python train.py --d_model=640 --qk_norm=true --bias="none" --parallel_block=false --init_std_down=0.0 --beta2=0.99 --schedule="wsd" --decay_fraction=0.711 --doc_mask=true
MLP neurons of a small language model. Each row is named by its layer, matrix (down: output weights) and neuron, and shows model dimensions 245-308. Each number is 128 + 32 x the weight over its row's rms, rounded and kept within 0 to 255. A neuron's up and down rows have the sign that makes its largest values positive.
A block is one neuron, or neurons of one layer that tend to fire together. After each block is what it responds to, as a language model described it from the Wikipedia text at the highest values.

L3.down94 [173  95 101  99 143 123 114 173 158  83 102 142  90 107 157  99 164 136 112 130 180 146 125 113 117 131 169 106 135 115 145 133 153 168 127 177 124 133 161 127 164 130  94  94 125 171 107 186 117 103 182 178 153 139 140  64 163 140 136 178 133  99 114 116]
L3.down261 [ 94 140 108 110 119 165 101  95 133 104  53 187  58 119 169 146 105 169 126  79 158 157 101 105  84 109  88  85 154  72 140 127 163  94  37 146 125 164 117 124  85  75 151 165 124 131 170 129 193 128 142 148 147 141 167 138  82 114 138 167 126 123 115  80]
L3.down687 [131 123 131  87 125  79 144 204 106 133 118 108 124 133 162  74  97  72 170 159 126  83 100 135 146  66 155 197 182 127 113 145 133 118 127 105 186 156 194 129  97 106 122 122 131  79 108 100 151 149 151 145  73 109 132 163  99 146 144 143  88 116  91 192]
L3.down714 [104  92 130 143 126 126  34 142 113  95  88  92 102 176 118 140  96 130 124 104  93 140 117 118 137 130 122 201 109 106 154 132 147 142 135 128 121 160 142 205  59 121 135 100 121 129 101  79 122  74 119 111 112 150 107 128 148 104 163  81 115 155 133  87]
L3.down1036 [156 178 158 163  90  69  97 150 128  91 198 126 133 171 145 173 111 142 168 138 110 134 120 146 112 124 133  85 107  66  94 116 109 184 108 127 142 161 142 184 169 139 113 130  88 110 142 102 128 136 100  84 166 147 179 141 141 156 114 141 121 103 102  54]
L3.down1182 [157 208 129  75 111 160 113 175 127 120 118 111 166  99 154 130 183 116 147  73  59 149  71  96  96 103 113 131 172 107  89 170 108 171 140 126 104 123 112 143  75 129 109 160 139 121 190 100 122 133 128  74 111 112 136  82 175 160 123 147 103 175 101 165]
L3.down1355 [151 132 170 162  88 101 109  56 156  59 118  96 139 130 106 111 149 102 103 110 111 102 149  93 128 148  79 175 102 161 145  89 123 207  97 130 148 152 116  87 152 165 126 129 143 138 156 161 125  88 165 129 117  97  83 115 103 177 179 103 117  99 126 102]
L3.down1862 [100 136 127  82 179 132 130 148 106 122  80 116  74  94 122  85  79 186 155 157 154 150 122 135 132 169 107 173 154 151  73 102 100 142 141 166 121  81 109 109 144 120 125 163 105 144 148 146 123  99 143 147 160 119 145 166 128 144 109 136  93  83  81 145]
Middle or final subword pieces inside proper nouns and rare words, often foreign place or person names, as in Ul-m, L-izz-ie, G-rang-ermont.

L3.down126 [157 124 178 114 164 142 139 134   0 183 117 131 155 162  59 119 134 141  55 171 139 141  94 149 148 110  99 129 152 163 149 115 129 145  96  97 153 129 157 145  95  78 118 110 101 141 145  98 189 117 135 124 161 136 117 112 106 114 163 115 128 100 114  69]
L3.down811 [ 79 108 170 126 192 106 127  64 163 164  92 168 136 174 142 122 138 159 134 159  93 208 141 155 125 121 144  86 189 139 138 106 143 159 132 112  84 142 144 157 100 103  84 104  56 156 111 114 116 118 114 131 200 135  21 141 108 110 176 132 113 116  95 114]
L3.down1084 [ 33 137 153 122 135  40 100 153 125 107 147 140  93 111  85 203 153 142 150 162 115 137 153 213 187 147 154 106 156 142  79  87 122 181 151 127 142  64  90 132 143 180 114 124  87 171 110 146 107 117 110 142 162 163 105 132 102 144 131 114 150 169 147 118]
L3.down1094 [ 88 139 167  83 126 116 103 123 144 166 145 146 151 153 153 137 102 173 151  90 140 121 104 153 136 151 108 153 151 137 150 117 133  80  94 108 140 132 191 142  42 110  92  99 159 174 171  64 168  96 138 155  79 120 176 116 121 133 106 135 110 166 130  89]
L3.down1385 [ 29 164 135 114 168 147 148  94 127 149 140 142 160 132 226 102 164 113  64 139 104  82 135 148 122  82 134 153 153 116 143 164 155 164 135 124  65 161 145  75 118 171  55 145  67 119 116 124 139 103 101 165 117 107 129 100 151  90 121  94 158 111  70 142]
L3.down1598 [ 74 107  93 130 177 177  94 131  53 136 122 124 150  89 100 167 106 159 154 137 154 124 156 123 117 104 134 163 118 139 117 156  62 119 107 106 146 201 210 134 124 157  94 141 142 120 117 111 110 167 161  96 163 111 165 138  88 108  98 104 141 102 129 131]
L3.down1765 [101 179 145  93 111  83  80 181 111 149 182 122 148  38 165 137 152 101 129 162 132 133 161 100  89 150 199 136 113  42 205 109 110 166 115 170 182 117 170 101 124 165 137  99  94 109 147  98 126 150 147  89  87 122 107  64 135 127 160 148 193  92 106 109]
L3.down2111 [104 193  94  57 157 185 161 106 136  99 158  96 125 168 111  75 100 152 114  63 165 127  97 142 132 135  56 113 110  58  50 105 163 114 121 136 181 103 146 123 124 123 197  96 132  78  78 144 151 132 136 141  72 106 133 128 122 152 122 132 157 116 134 122]
Mid-word pieces, often "at"/"ath" in foreign or transliterated names (Ba'ath, Fatah, Rifat, Beneath), plus digits inside dates and numbers, and words just after an opening quote ('em).

L6.down1236 [ 96 106 100  70 147 200 164  67 189  99 140  91 113 150 148 128 147 118 173 111  87 139 127 142 107 130 125 163 158 185 125 190 135 188 101 132  87 147 141 158  95 161  70 142  93 120 163 153 146 136  91 100 186  99 153 154 168 138  53 194 120  62 137 170]
L6.down2084 [152 127 129 203 173  88  66  82 190  76 166 117 122 136  94 167 167 174 148 133 146 152  89 164 120 123 118  81 212 138 152 141 104 168 100  81 174 116 146 110 171 131  67 156 133 176 139 113  93 119 139 127 127  70 139 117 145 113 118 131 115  93 147 128]
Subject pronouns and relative words opening a new clause after a comma, period or quote, such as it, It, which, who, when; also word-final pieces like -ate.

L4.down80 [105 136 202 131 180 161 146 171 111 112 142 118 163 109 120 158 124 168 124 148 114 190 140 105  45 185 106 125 114 139 134 108  97  53 144 126 140 167  40  63 131 163 102 165 108 101  67 187 117 119 126 136 104 134 130  72 102 129 151 166 174 158  86 104]
L4.down183 [146 142 147 116 133 116 107 159 136 125 129  67 164 141  92 151 118 139  81  88 162 154  80 138  94  95 155  64 191  95 149  90 165  91 123 106 105 155 173 128  77 142  34 161 102 142 128 109 156 141 119 142 116 139 121 123 159 101  78 147 134  42 113 118]
L4.down1319 [101 129 115 156 127  69 144 133  92 128 126 139 184 136 157 119 141 169 144 175 133 119 105 149 107 152 170 119 137 107 120 138 123 116 125  84  98 128 104  70 191  94  40 129 142 176 127 136 189 150  72 149 110 126 104 110 127 169 125 115 124 142 161 175]
L4.down2070 [125 173 156 152  98 196 132  98 107 111 155 127 124  65 171 146 110 129 152 131 112 123 119 116 171 174 166 127 115 122  98 146 102 109 159 135  98 106 162 123 135 124  63  93 163 129 114 142 133  75 146  88 167 144 157 100 174 101 109 155 129  92 100 134]
Middle pieces of transliterated non-English proper names, mostly Arabic, Turkish or Azerbaijani people, places and groups, e.g. Ba'ath, Hayat, Hajibeyov.

L3.down243 [171 135 124 140 104 165  78 105 103 148 155 172 104 113 129 130  70 119 128 150 109 124 178 138  95 137 136 104 114 106  66 151 148 131 130 144 104 170 141 135 178 151 114 117 165 142 151 138 162 109 177 136  92 103 120  91 117 161  94 118 169 125 107 130]
L3.down326 [205  70 161 134 144  98 141 161 116 151 147 135 165 174 112 139 144 152 135 155 143  84 128 119 156 160 143 106 117 167 134 107  92 153  88 188 108 129 110 136 140 117 112 179 176  88 130 120 126 139 140 166 206 141 190 124 145 179 132 100 106 111 123 209]
L3.down564 [147  95 156 146 144 134 167 167 185 162  72 181 141 103  94 223  94  69 123 131  92  65 108 180  83 119 103 136 179 134  92 127 118 105  99  78  72 168 195 150 130 117  75 108 107 156 157 114  68 129 159 145 146 126  96 102 108 129 134 126 118 167  91 126]
L3.down1158 [113 165 140 131 201 118 227  89 186 107 115 132  95 152 147 127  93 148 182 153 143 122  99 181 113 131 121 117 146 123 128 157  87 113 129 105  92 155 133  89 147 165 133 117 131 146 103 153 153 148 146 117 166 139 179 116  97 115 123 147 112 153 140 147]
L3.down1163 [181 169 135 119  60  87 180 114 124 128  90 100 148  76 150 132 100 143 132 124 144  95 128 180 181 113  66 157 157 175 147  99  95 104 139 125 110 125 104 125 167 184 157 192 158  82  88 133 123 104 111 163 136 119  73 151 167 120 175 165 107 154 134 161]
L3.down1187 [ 45 107 151 142 169 156 125 142 140 160 127 142 166 123 129 126  90 134 132 114 150 180 162 102 138 114  97  88 131 158 110 134  72  56  40  83 101 105 197 171 125 220 117 154 129 125 127 118 133 121  91 163 133 130 124 111  46 166 140 178 129  93 112 141]
L3.down1430 [166 164  95 141 111  81 160 139  81 213 115 118 155  98  93 138 110 171 150  83 178 110 185 100 186 121 144  85 142 134  76 178 156  75 189  94 177 149  74 168 141 124 180 175  84 110 134 119 103 100 128 142  90 121 145 130 126 109 122  99 195  95 107 159]
L3.down1722 [ 97 135 142 124 131 104 134 146 110 127 176 182 151  94 111 148 136 136 105 102  91 126 124  95 126 134 130 184 178 152 140 151 142 140 123  99 110 129 142 152 109 119 174 100 183 103  87 156 156 153 147  94 142 150 195 132  74  93 147 105 120 141 134 187]
Words naming where someone lives or something is housed, such as home, House, office, room, residing, lived, usually before in/at.

L4.down30 [160  95  86 101 136 118 121 147 125  87 161 148 147 142 187 105 135 137  99 120  91  79  77 148 128 169 131 126 156 104 172 187  61 133 173 151 223 130 140 149 137 107 153 133  98  63 180 113 149 163 162 149 126 161 172 111 138 125 146  97 143  60  95 117]
L4.down366 [192  95 114 141 165  72 136  71 199  62 100 102 167  96  92 164 135 142 176 158 154 141 123 134  89  74 124 104 238 117 137 128 145 150 171 156 147 111 144 142 156 122 224 114 133 169  95 166 123  36 174 119 137 127 143 156 140 124 150 145 135  94 125 133]
L4.down564 [ 87 152 131 141 119 233 165 154  70 123  91 116 129  90 146 113 108 158  86 166 191 115 145 139  76 138  51 111  83 125 103 120 126 180  93 143 134 137  90 134 142 153  90 120 158 136 112 191 146 127 155 139 148  95 137 147 132  82 106 120 108 135 151 127]
L4.down693 [ 94 142 182  86 170  78 101 137 138 119 117 117 148 163 162 169 158 160 118  96 134  77 118 110 138 110 109 127 151 125 120 137 142 118 119 129  99  92 140 136 124  95  99 159 170 143 115 106 159 151 185 169 106 144 190  97 126 147 101 116  63  84 140 142]
Nouns, or the final piece of a multi-token name, ending a noun phrase after the or a, especially places and organizations: store, mall, company, Celtics.

L4.down273 [164 138 124  96 115 142  70 144  57 108 104 138 102  63 120  98 141 101 101 163 118  95 141 133 168 135 134  75 149 153  81 161  75 106 111  69 171 134 123 155 141 132 160 114 143 111 144  84 139  84  63 152 121 120  90 138 150 101 139 117 159 122 117 102]
L4.down412 [247 118  81 117 148 164 110  95 164 189 174 176  77 106  97 165  54 143  94 167 117 100  97 159 110  28 125  40 128 170 142 161 105 133 112 161  99  87 149 118 120 140 161 122 136 111 141 135 142 163 145 115 126  77 109 121 137 115 132 146 146 118 169 107]
L4.down890 [162 121  83  76  77 141 159 168 128 145 151  88  85  81 107 120 156  91 190 137  94 105 103 129 144 171 128 170 153 111  51 167 148  94 148 125 125 187 103 124 141  76 140 130  95 134 141  79 169 110 177 121 133 165 143 195 145 145 145  97 138 150 140 152]
L4.down2075 [110 103 141 173  90 190 104 165 129  54 103  48 147 164 132 113 122 188 115 197 146 191 143 136 152  52 135  95  97 160 117 147 119 152 178 184 104 154 162 127 108 187 153  74 147  89  53 128 129 199  99 121 104 135 111  91  86 138 128  84 132 164 164  90]
Two groups: nouns for injured body parts or causes of death (wrist, knee, heart, stroke, died from), and mid-word pieces of names (N-od-dy, Z-od-iac, Dun-m-urry).

L6.down1118 [129 167 121 154 108 183 140 158 149 140 129 103 130 153 168  95  91 195 141 144 135 177  75 157 145 167  94  63 148  87 151 113 137 115 114 163 130 119  88 186 178 118 165 111 116  65 136 139 185 109 124 108  76  65 175 100 159 125 141  77 117 124 122 168]
L6.down1852 [130 108 114 115 105 114 145 155 135 125 175 117 117 139 132  58  88  74 140  93 108 116  96 169  46 106 121 126 186  83 143 129  87  94 192 109 111  72 147 136 149  92 149 122 101 127 173 128 105  95 107 147  88  93 139 125 149  90 156 115 128 143 151 121]
Trailing digits inside multi-digit numbers, especially the second digit of coordinate minutes and seconds, e.g. 56′5-7″, and table values, e.g. 6-4.2; also inner pieces of split words like cor-ro-borate.

L3.down470 [ 87  63 130 160  62 152 128  92 117 224 135 100 145 103 132 154 117 147 101 118 109 160  85 170 172 153 174 110  80 144 104 176 121 140 138  98 180  77 129 195  55 136 224 106 121 159 123 138  88  97 100 116 158 149 131 134 116 116 101 150 195  98 116  98]
L3.down497 [ 72 104 120 143 101 116 172 131 158 133 140 141  91 131  79 173  84 152 125 169 131 141 148 181 109 138 123  59 153 140 130 114 113 152 147  78 134 107 128 176  82 115 160 142  97 115 129 175 146 101  88  96 126  89 157 146 143 117 136 142 175  96 123  84]
L3.down757 [ 22 151 116 177  87 138  97 184 121 121 107 112 152 136 105 130 201 111 138  71 136 129 145 108  79  99 138 150 104 113 155 168 118 129 137 130 145 111 120 117  76 136 131 129 122 147 176 119  92 102 161 155 101  65 117  70 126 126 151 129  99 105 122 115]
L3.down929 [112  64 120 144 146 167 108 122  80 102 123  64 135 104 221  78  65 149 109 153  91 102  99 149 138 141 187 175 112 124 105 108 189 151 129  84 111 207 106 118 129 132 112 127 154 108 118 104 135 111 152 148 114  96  49 123 202 157  80  72 124 134  94 124]
L3.down1180 [104 100  99 147 110  81 136 196 143 145 101  96 107 118 161 147 148 177  69 113  82  90  65 101 161 102  77  89  96 111  91 118 113 154  80 145 108 129 169 166 176 135 202 108 164 110  77  85 154 198 145 137 146 142 164 139 126 107 153 166 121 164  83 155]
L3.down1544 [116 138  92  96 108  49 140 119 138  95 155 138 193 142 137 130 138 151  94 117 152 192 158 130 153 162 145 151 121 120 126 138 102 135 164 136 101 107 133 156 153 115 144 113 131  72 130 127 167 153 117 134 110 149 143 176  93 175 114 109 162 120  87  98]
L3.down1735 [174 148  73 139 155 172 122 161 179  87 139 147 120 205 104 111 145 124 177 134 114  98 130 149 173 164 101 109 152 167 149  89 160 107 147 103 144 108 107 181  93  67 105 104 132 126 117 166 136 208 126 117 117 147 141 162  83 171  86 119 128 112 104 102]
L3.down1845 [103  60 108 114 106 142 116 107  81  82 102 168 166 155 160 176 146 196 118 146  92 108 138 138 119 204  75 180 147 126 144 147 148 126  96  34 133 122 182 172 119 173 115 131 138 141 184 149 158 141 156  60 143 129 122 130  97 146 117 119  40  77 142  71]
Mainly the first digit inside parentheses converting metres to feet or inches, as in 690 m (2,260 ft); weaker hits are crime and legal nouns like body, charged, trial, life.

L6.down1031 [ 88 129 137 157 132  80 106 105 117 111 122 123 171 108 142  90  97 113 140 177  91  65 120 105 148  92 129  90 143 119  56 154 129 128 122 110 168 140 128 174 144  84 154 167  82 137 126 218  83 118 116 126 150 160 102 165 121 150 139 106 125 119 135 149]
L6.down2098 [207 132  80 180 119 181 134 135 148 135 104 106 110  78 163 159 126 139 146 105 182  73 154 162 111  63  83 107 161 160 110 124 170 101  77  74 154 130 140 164 138 100 159 153  89 138 177 147 144 141 162 159 119 109 163 102 120 136 146 168 138 147 167 160]
Nouns or final word pieces naming physical places, buildings or land areas, such as courts, office space, stables, grounds, hallways, Gardens; some scattered name fragments also appear.

L4.down800 [ 61 130 145  85 162  68 138 139 106 125 114 114  81 115  62 145 129 118 180 106 136  95 109 123  55 131 118 117 128 149  72 112 193 128 152 144 178 128 126 107 114 133 100 166 119 131  98 156 109  99 138 181  83 133  75  83 170  87 185  81 129 143 124  91]
L4.down1528 [170 122 150 125  86  99 139 119 187   0 116 123  99 126 165 122 123  91 112 162 180 173 151 155 145 107  96 132 141 120 134 186 176 129 143 129 155 159 138 158 166 148 167 128 128 113 163 155  70 169 100  90 148  60  95 157 142 124  54  93  98  75 132 101]
L4.down1617 [142 135 144 150 153  95 129 163 159  99 107  58 135 193 159 181 127 128 147 146 158 125 104 139 150 100 141  84 131 132  73 185  97 172 125  88 112 186 128  98 160 160 159 135 143 153 122 105  78  80 112 145 116 119 133  76 136 127  63  84 124 150  63 115]
L4.down2030 [183 130 146  94 101 120 167 189 167  81 132 112  82 181 134 106 113 116 147 205 147 150 183 127  90 148 139 150 133 136  60  89 111 159 103 142 176 126 126 141 166 128 139 107 105  89 162 140 131  99  58 117 105 120 164 165 127 182 125  92 137 128 218 136]
Digit tokens 9 and 8 (sometimes 7 or 6) inside multi-digit numbers, mostly in table cells of times, scores and stats, e.g. 50.59, +13:09, 109–103.

L3.down639 [ 82  88 111 185 176 138 101 157 182 143 134 112 108 136 162 140 114 133 169 117 116 160 159 100 190 115 125 176 137 129 122 146 132 156 131 156 153  62  79 112  68 101 165 201 138 172 152 141  95 159 170 201 138 148 168 145 207 165 114 147  88 126  88 160]
L3.down840 [138 121 116 128  68 220 135 139 113  99 125 127 157  96  98 164 148  32 151 103 163  98 156 107 152  98 148 146 139 102 169 121 139  33 134 126  97 143  61 130 160 107 157 138 134 112 142 126 165 111 141 109 174 123 128 163 123 128 211 132 121 162 119 190]
L3.down1054 [114  48 167  92 117 106 125 205 126  98 171 151 105 134 145 104 199 112 126 100 160 148 116 134 100  99 161 215 126  97 167 133 148 177 146 149  90 108 126 163 109  79  78 111 168 138 164 129 112 137 140 139  82 106  83 167 111 155 179 125 108  62 137 130]
L3.down1087 [ 49  57 122 129 131 149 145 122  99 171 140  78 141 151 119 131 136 130  50 129 133 180 167 137 131 155 105 160 130 119 104 158 141 137 130 178 119 122 130 139 125 113 127 110 140 182 131 142 125 155 110 139 136 112 150 122 117  87  81 140 172 115 165 139]
L3.down1400 [ 74 118  73 124 155 112  91 141 159  93  95 174  80 176 132 103 135 119 122 124  82 146 159 127  68 128  97 135 146 149  84 131 189 137  84 126 100 106 157 156  99 149 156 122 129 150 147  89  93 106 108  79 130  87 128 115 101 112  44 109 111  49 159 161]
L3.down1403 [112 164  76 108 109  86 108 153  91 110 116  93 136 169 106 113 150  68 119  88 126 123 122 112  85 114 115 158 122 156 130  52 142 152 155 144 121  56 139  96 111 153 123 144 164  48 161 164 127 132 127 123 115 105  99 106 122  94 133 139 137  94 134 159]
L3.down1495 [203 166 186 103 141 106 117 137 120 139 117 113  97 143 109 161 106  94 117 132 119 169 103 111 146 113 159 169 120 135  97  73 124 181 124 142 118 171 118 151 139 165  80 164 119 150 107 136 117 155 151 154 129 148 113 105 153  93  99 136 139 173 131 133]
L3.down2087 [132 139 107 107 182 126 112 130 207 121 158 189 113 177  97 129 161 139 139 154  99 163 103 156 126  89 162 123  95 115 103 115  68 150 116 164 106 131  77 187 112 172 124 138 109 137  94 125 153 138 102 179  95  95 112 117 116 166 130 127  97 104 151 148]
Inner pieces of split rare or foreign names (N-od-dy, Kol-om-iytsev, H-od-lnaut) and second digits in numbers like 10 or 09 in tables.

L4.down216 [ 77 118 150  68 119 153 172 150 137 163 110 161 122 133 145  29 163 151  90 164 186  91 212 125 145  91 147 131 145 168 135 118 110 141 141 124  78 164  89 134  72 169  76 117 133 108 174 159  98 137  98 115  93 144 121 128 110 168  64 152 171  69 186 119]
L4.down1040 [ 99  89 102  93 206  72 151 130 143 118 137  84  85 141  89 119 176 123  82 149  88 171 149 106 132 179 138 121  99  77 136 146 114  87 118  83 127 166 133 107  54 116 196 127 170 141 138 112 112 126 154 105  54 101 119  88 126 133 133 141 148 162 121  97]
L4.down1454 [ 57  37  91 172 112 201 128 127 115  69 130  76 154 113 136 106 113 137  99 124 108 113 131  89 117 136 134 106 121 139 115 159  73  95 143 107 141 148 141 140 104 146 177 154 123 130 112 134 142 143 134 150 109 136 157 135 113  72 106 152 165 144 131 106]
L4.down1680 [  0 124 141 130 176 113 171  95  87 147 149 131 131 220 124 139 160  40 142 124 210  86 125  73 103 166 105 138 104 127 160  98 135 151  78  80 116 125 151  91 153 137 111  55 122  64 124 100 119  71  90 147  83 127 146  66 144  98 116  87 168 142  97 130]
Opening parenthesis after a metric measurement in infobox-style lists, before the imperial equivalent, as in "4.74 m (15 ft"; weaker on digits in scores and coordinates.

L4.down31 [112 156 121 137 175 140 151 117 100  73  89 118 132  67 197 125 110 131 182 151 149 147  74 113 167  97 145 121 120 108 116 151 153 135  68 143 136 171 142 134 120 135 124 164  96 187 138  81 104 150 156 147  91 123  71 107  66 124 129  83 112 135 123 123]
L4.down589 [158  85 139 120 113 133  75 165 113 144 135  85 115 168 149 129 136 146 128 169 153 120 120 108 157  65 128  85 148 136 135  98 140  83 103 127 106 104 126 175  63 138 116  98 105 131 114 163 140  88 173 132 123 151 106  85 175 117 147 111 107  58 148 117]
L4.down1567 [102 120 117 126 125 114 178 139 130  95  85 120 125 171 131  73 117 148  82 136 178 127 136 119 107 125 137 138 130  88 184 131 148 114 101  53 164 114 104 168 136  72 114  90 117 169 167 170 141 183 120 163 115 144 150 116  86 160 161 126 142 121 139 138]
L4.down1865 [154 191 117 150 110  74  99  89 131 123 105 129 135 142 152  94 134 115 136 128 109 216 152 136 132 102 143 136 119 177 119 173 134 119 172 109 138 161 120 169 189 101 101 154 187 105 180 184  83 165  86 151 102 144 129 119  54 155 122 104 159 202 106 100]
Articles and word pieces inside Spanish, Italian, Japanese and other foreign proper names, often in tables, such as El Prat, Loj-acono, Emanue-le.

L6.down940 [115 159 129  92 116 117 151  60 117  99 136 138 111 118 117 145 185 174 140 106 174 127  75 120 141 114 113 131  99 136  87 122 122 159 109 116 119 130 136 103  51 144 116 167  82 149 107 107 173 146 140  97 119 122  94 127 135 109 123  78 110 137 113  98]
L6.down1647 [188 122 143 120 153 122 115  96  97  76 146 122  62 119 133 100 124 102  94 166 135 119 167 125 130 124 163  61 168 150  90  80  88 160  76 106 159 118  83 170  61  94 207 144 153 131 149 197 178 110 101 174 197 154 116 139  45 179 126 113 156 165 218  81]
Words about legislation and governance, such as under (the Act), law, Act, house, position. Weaker hits are mid-word pieces of foreign names and tokens in statistics or results tables.

L4.down140 [123  95 115 103  82  92 134 118 177 133 136 115 109 170 152  76 110 171 166 122  93  69  64 138 105  68 123 134 154 144  81 104 146 174 107 145  74 120 139 121  92 109 164 149  85 151 156 117  99 136 124 166 145 146  97 128  78 114 138 133  93 160 124 139]
L4.down165 [140  87 159 109  99 158 111 123 141  71 153 100 146  69 131 124  90 117 109 136 154 116 172 155  98 135  80 158 102 186  75 101 127 141 145 140 145 103 115 101 122  98 128  82 154 102 134 109 165 111 129 161 134 132  67 110 145  99 136 101 116  97 165 110]
L4.down1190 [100 154  93 184 201  94 100 121 161  24 118 143 133 156 134 135 130 136 102 182 124 125 197 129 155 148 196 185 145 161 138 114 150 142 176 130 129 125 102 113 107 131 128 199 190 105 103 120 171 150 131 151 150 109 143 172 105 106 140 160  69 147 163 135]
L4.down1309 [168 180  57 114 149 102 146 173 113  96 134 123 121  74 155 112 139 153 141 124 135 108 115 106  78 156  47 159 145 169  83 125 131  77 106 162 126  80 154 177 106 100 128 112 144 145 145  71 125 130 115 127 171 102  92 119  68 186 159 134 121 159 185 152]
Inner word pieces of rare foreign names of people, places, taxa and clans (Zen-ill-ia, Tar-rag-ona, Gue-gh-rane), plus decimal digits in heights like 1.84 m.

L6.down851 [ 86 106 158 114 182 118 126 131 147 145 135 107 145 132 166 133 109 182 134 164 113 170 118 140 154 145  92 169  61 169 120 151 186 154 156 122 121  79 156 103 126 211 155 125 108 109  83 111  70  67  67 116 150 142  93 158 130 138 155 134  97  92  83 120]
L6.down1333 [127 128 179 217 154 127 131  99 100 196 144 172 178 140  49 130  78 129  94 170 118  98  57 148 117 132 139  64 108 142 188 136 122 172 124 137 156 177 149 151 118 119  83  98  95 150  76  58 177  77 168 140 157 147 150  97  77  85 131 113 145 114 113 117]
Second subword pieces inside foreign personal or place names (L-ás-zka, Bak-r, Ts-uj-ino), plus first digits of metric conversions after "(" (150 m) and "in" after "headquartered".

L3.down79 [168  73 119  89 149 129 150 149 136 106  49  95 145 155 116 120  88 108 125 141 140 116 111 171  98  94 117  62 107 120 154 160 115  80 125 134  81 114 110  90 100 161 131  87 120 122 132 135 138 145 127 170 173 143 116 136  72 111  58 174 116 101 121 108]
L3.down129 [140 173 140 117 195  58 137 100 118 126 162 165 134  14 129 143  76 154 128 147 152 146 159 113 161  79  57 111 151 144 100  67 157 113 126 102  77 152 139 148  18  63 106 120  92 117 129 118 133 115 130 124 132 107 122  91 109 139 185 119 121 128  97 151]
L3.down416 [111 131  59 105 116 104  97 218  55 112  95 120 121 153  88 166 122 118  72 155 147 135 149 138 109 132 172 162 120 150 140 126 182 130 115 100 113 122 113 164 115 139 130 100 160 184  91 157 123 139 191 115 145 113 144 184 150 147 134  92 160 134  55 101]
L3.down878 [115 167 133  83 183 118 168 152 174 119  93 144  78 140 140 135 133  97 147 101 146  66  82  74 125 106 119 217  72 145 154 122  89 148 137 115 137 131 123 139 151 141 140 110 121 161 163 158 126  47 170 137  58 132 110  62  20 159 137 131 107 129 169 129]
L3.down1128 [110 175 108  65 163 140 155 154 118 154 145 173 168 139 125  76 168 147 143  94  91 145 142 135 213 152 122 131 148 108 171 144  97 115  71  79 121  94 116 139 172  53 173 109 155 148 103 106 141 140 132 140 128 151 165 131 140 134  67 133 123 134  95 122]
L3.down1435 [ 79 119 120 100  98 124 137  75 137 177 131 107 132 175 101 138 156 158  91 140 144 120 105 164 118 111 164 137 197 110 159 113 145 128 123  87  85 121 179 141 103 137  93 122 133 190 161 184 123 120 120  67  94 148 110 150  87 143 142 133 182 153  93 146]
L3.down1737 [100 155  82 121 161 180 167 134 141 199 117  78 105  21  79  69 133 148  96 117 141 101 154 134 111 125 105 132 135 181  69  91 121 137  98  89 152 126 211 100 171 101 118 126 147 179 121 109 113 163  79 153 182 117 157 113 119 128 114 117 134 116 131 108]
L3.down2084 [ 99 138 130 165 129  89 171  89 113 162 122  79  79 120 150 112 137 156 146 111 144 154  76  95 113 102 118  83 122  71  98 102 173 128  98  90 137 110  69  97 115 119 113  85 123 147 153 150 112 117 133 214 153 132 206 155 106 107 115 154 103 101 120  98]
Second or middle word-pieces inside rare proper names, often Spanish, Catalan or Portuguese, in lists and tables (Ll-ull, Al-ic-ante, Del-os), plus occasional digits inside years or coordinates.

L6.down537 [109 137 114 138 139 115 165 129 114  86  83  83 153 126 115 108 130 128  88  96 128 163 108 131  22 123 140  84  93 153 126 126  87 109 150 119 123 126  81 158 109 111 116  65 168 182 111 175 130 122 134  96 170  82 169 104 153 102 166  99 133  73 120 120]
L6.down1949 [113  92 135 112 177 156 107  70 149 160 125 142 108  84 101 121 174  83  87 103 119 115  93 100  75 149  79  61 125 109 143 174 120 130 138 130 185 150 155 168 114 163 101 167  73 162 125 103 141 113 157  88 102 127 155 146 187 120 155 182 114 141 113 138]
Interior word pieces inside rare, technical or foreign words and names, such as ich-thy-ologist, a-ort-a, Bol-es-ławice, Qarm-at-ians.

L3.down308 [172 179 108 150 148 141 173 143 113 112 146 109 121 119 131 130 103 132 102 129 131 152 116 138 197  76 161  97 181 118 136 159 151 110 158  99 148 133 132  90 121 150 158 163 135 143 161 164  96  85 187 153 131 126 106 112 121 107 142  80 106 104 181 240]
L3.down424 [ 87  81 123  87 117 171 106 149 130 142 122  60 108 110 156 122 147 110 127 117 187 176 153 180 112 156 166 134 130 121 156 156 126 150 116 129 180 141  93 142  96 128 120 106 174 150 122  85  97  90 142 134 192 133 196 207 127  86 167 106 133 156 126 103]
L3.down638 [159  96  37 177 190 118 124 122  85 182  99 134 121 129 104 130 190 200 149 149 156 159 100 143 159 102 137 128 100 122 100 131 155 113 128 182 134 141 124 170  93 113 120  73 132 133 110 123 182 204 145 138  69 133 120 139 105 136 149 186 113 180 114 204]
L3.down663 [169  93 165 126  98 158 156 159 134 136 130 193 149 142 116 135  86 133 157 147 147 105 142 123 108 114  98 119 198  96 116 134  95 134 122 143 113 124 150 148 127 162 184 149 147 191 100 151 143 111 116 115  98  80 110  72  76 158 169 106  90  81 134 172]
L3.down857 [162  79 144 122  76 141 125  84 129  90 123 178 119 115 166 178 116 145 163 170 193 171 112 128  75 139 128  85 164 147 176 149 168 152 139 132 146  92 103 105 101  78 152 156 128  99 126 105 101 129 162 122  96  81 124  95 124 121 128 172 126 120 150  81]
L3.down967 [ 60  96 113  83 118  56  42 131 135 157 111  60 175 193 118 128 104 169  91 129 144 118 126 194 152 149 101  76 129 104 191 126  97 189 146 153  99 131 156 130 157 147 134 143 176 143 109 113  94 165 146  94 115 161 163 153 140 122  65  81  96 180 144  98]
L3.down1143 [150  94 150 109 112 149  88  79 149 132 157 125 102 146 153 161 167  95 127 177 120  93 123 121 134 117 114 147 171 100 114  68 116 168 155 110  74  83  82 149 170  85 130 104 181 118 141 107  99 182 145 105 131 178 129 152  99 144  95 126 123 130 160  91]
L3.down1523 [ 67  96 147 114  54 146 161 101 137  93 120 136 121 141  92  89 107 193  83 109 137 177 144 130 203 152 119 138 134  98 106 158 163 156 125  93  96  94 111 135 207 130 140 102 137 141 156 125  87  96 152 173 157 165 138 127  90 139 110  86 134 117 151  79]
Digits, mostly 9 or 8, inside multi-digit numbers in tables: coordinates (26°09′39″), decimals (.580, 57.95), scores' en-dash (34–24); occasionally mid-name word pieces.